MLP neurons of a small language model. Each row is named by its layer, matrix (gate and up: input weights) and neuron, and shows model dimensions 16-143. Each number is 128 + 24 x the weight over its row's rms, rounded and kept within 0 to 255. A neuron's up and down rows have the sign that makes its largest values positive.
After each neuron's rows, "fires in" lists the words (lower case) most often at its 100 highest values on Wikipedia text that the model never trained on. A number after a token or word is its count.

L4.gate1646 [ 96 148 117 159 154 136 118 132 134  85 110 132 128 167 120 188  81 124 117  77 127 118 134 107  67 142 125 163 139 117 126 164 131 160 137 110 131 116 118 122 119 156 134 122 138 105 118 135 135 118 122  98 125 132 115 129 148 102 159 116 108 123 184 134 106 155  62 100 103 173  75 130 132  75 130 117 124 174 142 145 100  97 131 124 109 135 136 147 102 124 157 156 111 108 115 121 106 136  95 132 112 110 182 130 175 146 152 113  79 130 120 142 131 117  60 114  77 146 137  97 150 125 130 115 121  91 143 138]
L4.up1646 [134 145 129 186 118 117 136 107  84  50 118 136 122 117 125 144 112  94 113 122 146 145 127 144 146 151 141 119 150 129 147 157 129 124  87  99 122 146 110  91 139 151  98 140 117 124 135 201 153 136 165  92 123 125 136 123 105 122 148  93 119 150 118 109 107 133 115 121  59 153 115 134 129 140 124 127 177 151 108 140 125  95 109  86 155 150 150 170 106  96 148 117 140  91  96 147 107 120 132 108 106  97 147 118 115 109 145 112 125 136 135 112 143 150 152  92 151 157 126 102 167 102 129 118 127 141 149 115]
fires in: "of" 43, "for" 9, "to" 9, "about" 6, "on" 5

L3.gate2041 [157 138 187 118 124 119 172 157 121 104 138 132 152 136 121 131 101 139 122 140 114 113 156 151 145 145 153 110 123 116 124 180 181 122 109 137 146 133 137 125 150 127 152 141  97 126 155 208 126 128 130 131  83 131 120 142  90 144 126  89 132 126  87 103 103 128  94 153 104  90 115 157 105 151 127 193 162 146 127 136 117 135 124 131 128 146 161 176 138  86 166 123 171 170 105 129 123 105 151 156 133 158 144 106 173 127 183 117 105 117 131  87 120  95 122 104 154 114 165 125 111 155 137 155 183 119 139 147]
L3.up2041 [180 127 133 113 117 139 120 134 106  81 141 116 162 145 134 132 105 124 124 155 110  86 118 158 154 154 143 124 164  90 125 171 134 122 113 142 113 132 145 135 120 101 166 126 140  83 155 165 119 122 140 162 141 107 148 161 112 145 158 123 157 142 128 111 101  74 146 161 112 137 156 126 156 174 188 163 140  88  94 136 108 123  89  85  92 153 129 158 157  96 144 118 120 131 133 108 150 135  91 148 121 116 123 142 126 156 180 163 122 160  97 120  93 127 103 115 110 147 123 106 147  92 101 153 120 140 129 127]
fires in: "and" 29, "in" 17, "on" 16, "overlap" 4, "as" 4

L4.gate1687 [120 127 130 158 134 125 113 104 140 134 132 127 136 134 104 104 103 163 122 156 127 121 165 157 138 124 149 136 167 136 138  98 121 120  83 115 127 103 107 122 154 114 129 134 136 126 167 152 123 114  86 130 138 117 128  94 172 128 155 118 106 166 161 127 139 121 133 138 121 134 137  83 100 101 144 112  92  92 152 109 132 116 153 115 122 116 140 143 128  93 105 124 116 124 123 101 124  98 151 159 159 109 105 172 146 117 156 128 119 129 119 108 113 119  99 158 116 121 132 127 129 111 149 155 110 148 113 128]
L4.up1687 [109 141  93 108 158 121  87 117 127 119 133 124 131 118 150 129  88 125 149 116  95 151 150 108 142  92 103 197 127 137 145 117 119 129  79 132  98 140 109  90  75 127 143 160 150 151 129 137 142 164 116 122 127 122 152 145  61 142 174 122 157 120 140  96  97 122 139 116 107 119 116 133  94 152 112 115 181 122 147 122 120 143 168 121 131 109 144 149 112 134  93 126  98 123 154  73 131 157 110 129 102 162 124 155 157 135  76 173 110 120 137  76 148 133  97 155 142 121 132 144 120 105 194 156 123 109 133 110]
fires in: "in" 20, "to" 13, "on" 9, "into" 6, "at" 4

L4.gate519 [ 96 111 132 152 154 117 109 124 132 120 102 134 108 195 119 125 126 107 151 175 103 160 120 154 110 115 184 145 106 105 110 155 135 120 126 120  92 153 151 145 171 125 139 103 108 122 127 126 157 109 106 110  97 146  53 119 121 132 138  85 108 129 143 153 108 159 122 114 102 151 129 121 144  99 111 103 136 156 148 114 135 128 107  98 107 131 112 134  89 148 132 120  60 121 130  96 148 128 167 132 154 122 107 150 119 134 125 124 141 172 153  98 147 105  94 126 120  49 151 116 153 105 147 136 151 106 118 135]
L4.up519 [100 138 118 108 125 140 125 152 143 122 118 170 154 113 112 142  86 114 121 181 131 100  74 112  93 112 151 141 140 191 134 157 116 142 111 132  77 187 136 148 169 146 113 137  83 146 110 118 116 160 150 114 132 125 130 140 116 157 133 109 124 139 123 132 113 126 111 150 143 170  87 131 145 149 137 140 197  97 114 150 127 139 128 132 121 121 145 134 142  98 151 113 123 119 124  92 127 142 146 108 172  92 129 172  88  70 104 108 125 151 123 135 129 123 137 109 162 179 122 139 120 143 154 144 123 129 134  73]
fires in: "for" 35, "on" 20, "at" 17, "in" 8, "medicine" 4

L4.gate1430 [124 144 128 131 119 123 114 167  93  90 126 142 137 144 101 144 157 129 152  81 135 114 109 139 133 150 166  88 137 103 132 131 154 133 158 140 113 151 119 137 106 146 134 143 125 118 175 147 133 145 122 137 114 156  99 130 127  92 148 125 118 107 113 112  93 128 154 133 115 131 105 125 114 109 147 118 133 136 110  91 137  86 146 156 110 137 162 160 128 132 178 115  95 148 154 108 167 119 180 127  86 125  82 123 104 124 105 118 135 101 176 125 106 115 123 128 127 179  96 137 128  75 115 142 126 169 170 159]
L4.up1430 [103 150  77 163 125 161 140 110 147 115 123 114 144 137 117 117 155 132 115 151 104  86 149 115 107 112 158 134 108 134 114 105 160 106 132 148 107 131 114 128 141 133  86  97 109 108 120  89  99 110 159 146  99 159 146  86 149 148 127 117 108 108 148 151 153 122 150 129  66 121  84 138 115 143 101 122 123 123 130 110 143 135  97 179 112 144 129 125  63 113 156 164 149 125 127 103 125 141  93 127 138 109 125 140 104 135 153 112 134 142 114 131 101 163 147  99 116 135 161 102 111 121 139 142 136 130 131 130]
fires in: "each" 22, "court" 14, "ibn" 6, "jury" 5, "one" 5

L4.gate948 [150 115 117 151 144 175 127 153 121 120 131 135 178 143 135 107  99 112 147 151 124 128 139  95 169 159 170 129 111 156  98 135 137 129 142 130 144 106 105 139 128 130 162  96 136 110 153 106 150 151 161  87 136 167 113 117  77 131 160 129 130 162 106 128 104 140 147 122 142 136 151 134 101  98 126 112 121 128 132 187 191 120 122 143 122 131 147 126 128 117 119 120 162 112 113  80 168 136 132 141  87 102 121  83 137 148 126 127 122 153 108 103 121 131 154  75 129 105 108 111 130 164 124  93 114 177 109 140]
L4.up948 [ 67 120 134 157 150 173 148 144 119 124 137 158 117  93 154 119 119 104 139 130 162 136 125 137 140 123 116 115  94 127 147 123 105 132 115 141 163 124  93  98  95 125 120 153 116 101 151 114 157 119  89 115 110 173  64 158 145 130 140 125 142 122  95 127 143 139 131  99 105 186 187 111 110 122 127 181 129 154 123 117 143 126 145 165 116  94 111 145 123 149 141 164  90 155 139 162 115 162 165 108 105 137 123 164 145 131 138 121  98  74 129 116 107 139 133 122 118  92 107 152 163 136  99 111 129 150 117 162]
fires in: "but" 46, "he" 23, "or" 5

L3.gate394 [180 145  94 130  97 152  90 122 109 127 129 131 139 133 107 107  81 108 106 121 118 114 121 133 110 105 124 143  86 132  81 122 155 112 151 132 135 138 177 106 166 144 126  80 105  93 157 150 123  84 146 129 117 112 138 133 128 123 109 123 169 160 113 152 121 143 108 123 101 103 132  97 149  93 139 125 130 123  91  57 135 124 106 154  72 121 129 162 117 139 144 153 131 132 161 144 137 151 123 119 114 115 135 137 139 117 154 106 126 119 107 134 134 129 131 133  97 155 108 113 166 123 126 149 130 116  68  95]
L3.up394 [150 113 127 101  93 110  86 139 155 111 122 159 121 152  91  96 115 117 163 124 138 135 148 115 194 108 141  70 120  88 133 126 113 188 105 139 110 179 177 118 124 106 153 141  88 111 131 102  96 146 166 150 104 112 160 134 129 117 108 113 139 158 160 102 103 146 142 140 125 144 138 170 120 149  94 114 183 152 115 163 109 125 127 151 103 150 119 107 154 107 150 129 125 123 102 149 111 112 129 149  88 104 135 125 105 165 132 113  97 138 157 112 112 130 172  82 104 169 125 143 121 124 119 158 138 159 109 105]
fires in: "one" 27, "part" 18, "1" 17, "i" 13, "ii" 4

L3.gate754 [146 118 120 123 141 122 125 118 157 118  99 137 157 115 168 123 175 161 171 106 144 160 132 130 122  89 105 125 165 178 123  90 158 111  88 113 169 113 117 151 126 122 116 141 145 120 176 143 140  70 139 123 130 146 128 134 153 143  93 135 127 116 104 141 118 144 141 110 116 119  80 124 132 108 137 164 126 144 105  74 119 126 174 103  94 120 138 135 112  82 126 121 148 140  95 108 154 108 148 157 135 147 124 153  99 135 125 134 132 171 144 131 117 166 104 144 194 138 113 145 100 157 137  96 105 116 175 136]
L3.up754 [125 127 130 129 111 147 155 127 113 127 102 140 107 142 192 110 131 147 104 139 119 127 101 154 167 133 142  87 156  95 148 104 105 146 125 164 135 115 139 144 181 144 145 126  99 145 166 172  76 118 144 148 105 136 117 127 119 141  89 104  93 122 153 164 136  75 146 154 121  90 106 140 148 113 172 107 117  78 120 153 144  97 134  95 121 145 130 107 110  91 170 119 125 135  98 118 153 119 134 142 135 111 132 145 112 128 102 116 149 135 114 132 117 102 135 129 146 115 130 125 152  84 144 131 135  96 127 138]
fires in: "and" 30, "with" 8, "detachment" 6, "featherweight" 5, "to" 5, "despite" 4

L3.gate1985 [103 112 129 158 145 165  88 141 112 138 120 144 123 132 126 106 139  94 135 127 129 128 141 153 193 111 118 147 149 154 140 133 158 130 130 108 121 101 126 155 139  85 109 121  84 122 124 135  80 108 128 128 159 145 137 102 147 155 127 135 146  82 125 106 148 154 123  84 102  91 125 107 129 103 118 143 125  96 137 122 167 128 121 153 115 157 153 140 131 151 117 152 119 111 126 138 157  82 125 107 145 120 139 101 127 127 132 115 108 138 117 145  81 136 141 130 115 128  67 124 122 149 126  83 175 145 115 111]
L3.up1985 [ 88 111 134  75 133 166  76  85 129 168 161 173 136 121 126 125 134 139  99 138 164 117 143 145 139 133 132 147 134 123  91  99 134 146 158 145 166 142 128  53 131 149 173  90 107 173  93 144 128 109  81  74 160 137 129  71 147  94  91 135 181 135 137  99 136 134 125 165 113 123  88 104 120 123  97 139 137 101 124 111 109 150 169 143 153  92  84 127 119  93 138  88 133 102 129 140 137 144 110 129 139 159  86 115 141 111 121 118 101 129 101 154  91 140  99 114 138 125  92 147 161 115 149  84 172 161 110  99]
fires in: "it" 30, "best" 13, "final" 9, "support" 6

L4.gate500 [134 155 109 102 109  99 114  73 141 153 113 131 121 162 140 122 136 133 139 129 154 160 133 142 101 115 129 144 134 150 115 146  76 138 113 135 130 117 131 127 158 112 121 108 162 153 141 163 158 128 152 146 127 119 144 124 109 142 119 141 135 156 123 105 128  69 128 103  80  97  90 124 147  96 111 121 135 138 132 117 131 156 149 119 118 141 139 126 125 134 130 148 164 120 134 136 155 127  74 129 108 146  64 106 134 132 137 116 173  99 107 109 189 113  89 140 169 169 173 104  96 116 146 120 119 100 130 141]
L4.up500 [141 130 132 115 146 113 144  97 109 166 128 105 162 147 162  78 159 132 124 133 138 142 139 131 107 147 115 186 120 165 127 130 108 200 119 121 151 156 112  91 164 100  93  96 127 158 107 178 157 141 154 135  90 139 160  94 151  93 126 177 114 129 102 110 129 107 174 143 113 128 116 127 157 153 145 152 155 152 177 169 120 125 128 126 129 146 171 114 184 147 107 131 139 123  88 129  93  99 113 122 126 162  90 143 152 131 153 100 127 116 117  93 125 155 114 134 137 119 162 127 131  99 111 137  94 107 139 129]
fires in: "name" 23, "as" 10, "history" 9, "known" 9, "formerly" 6, "originally" 6

L3.gate61 [117 150 160 192 157 149 109 136  91 100 120 130 122 136  77 112 118 130 178 150 115  79 163 134 153 109 139 132 150  95 122 121 119 137 132  95  93  98  99 126 141  90 138 153  78 121  96 177 146 130 143 159  95 154 123 122 148 183 152 115  98 123 196  94 107 123 100 108  84 115 143 118 162  88 129 134 137 104 136 156 119 125 154 116  67 133 123 119 164 118 140  78 135 108 103 102 152 105  94 164 150 106 165  80 133 135 138 131 138 122 111 118 137 136 124 149 127 145  93  73 144 155 170 162 155 100 115  84]
L3.up61 [120 142 125 145 134  87  89 143 147  86 113 161 151 136 171 148  85 118 115 129 121 106 142 134 138 104 149  97 126 148  93  95 117 146 139 135  78 112  92  97 119  58 129 111  91 109 146 143 117 125 155 156  98 100  91 115 122 130 118 106 129 116 164 133 103 167 135 141 128  67 116 119 124 134 147 108 126 173 128 122  60 134 154 121 143 132 149 123 122 162 102 108 162 113 112 118 135 121 101 137 128 106 132 153 122 123 138 131 145 121 125 125 136 110 123 145 111 113 126 132 146 152 132 119 130 135 118 173]
fires in: "of" 33, "in" 29, "on" 6, "koumassi" 5, "to" 4

L3.gate1833 [179 141 137  96 145  88 125 160 158 149 132 141 106 115 136 113 105 147 138 139 124 136 130 127 115 151 118 161 164 104 129 155 116 149 156 136 136 170 123 108 110  94 126  95 161 107 176 121 106 135 144 113 130 149 134 139 107 128 112  87 149 128 123 124 153 147 115 117 103 148 129 160 123 114 115 130 140 131 189  95 163 124  88 109 109  88 152 156 134 163 125 104  97 150 133 137 146 160 111 139  90 129  78 117 151 154 102 144  95 105 105 145 114 129 129 126  84 115 130 146 102 143 122 100 112 166 138 104]
L3.up1833 [117 176 145 129 121 146  47 154 160 122 133 112 143 115  98 113 161 134 109 122 144 116 113 145 170  91 146 137 114 124 176 116 103 119 133 136 100  95 141 102 114 141 152 109 134 140 141 113 128 146 108 156 145 161 149 140 123  80  99 113 175 105 150 128  88 150 140 107 133 130 123 159 121 136  94 115 132 135 130 137 113  89 121 116 138 148 121 113  83 109 144 148  83  75  96  99 137 105 136  81  83  71  96 143 165 172 123 135 107 123 119 142 110 138  82 116 155 111 158 135  84 137 136 106 123 162 159 153]
fires in: "that" 34, "this" 23, "1" 17, "one" 10, "north" 5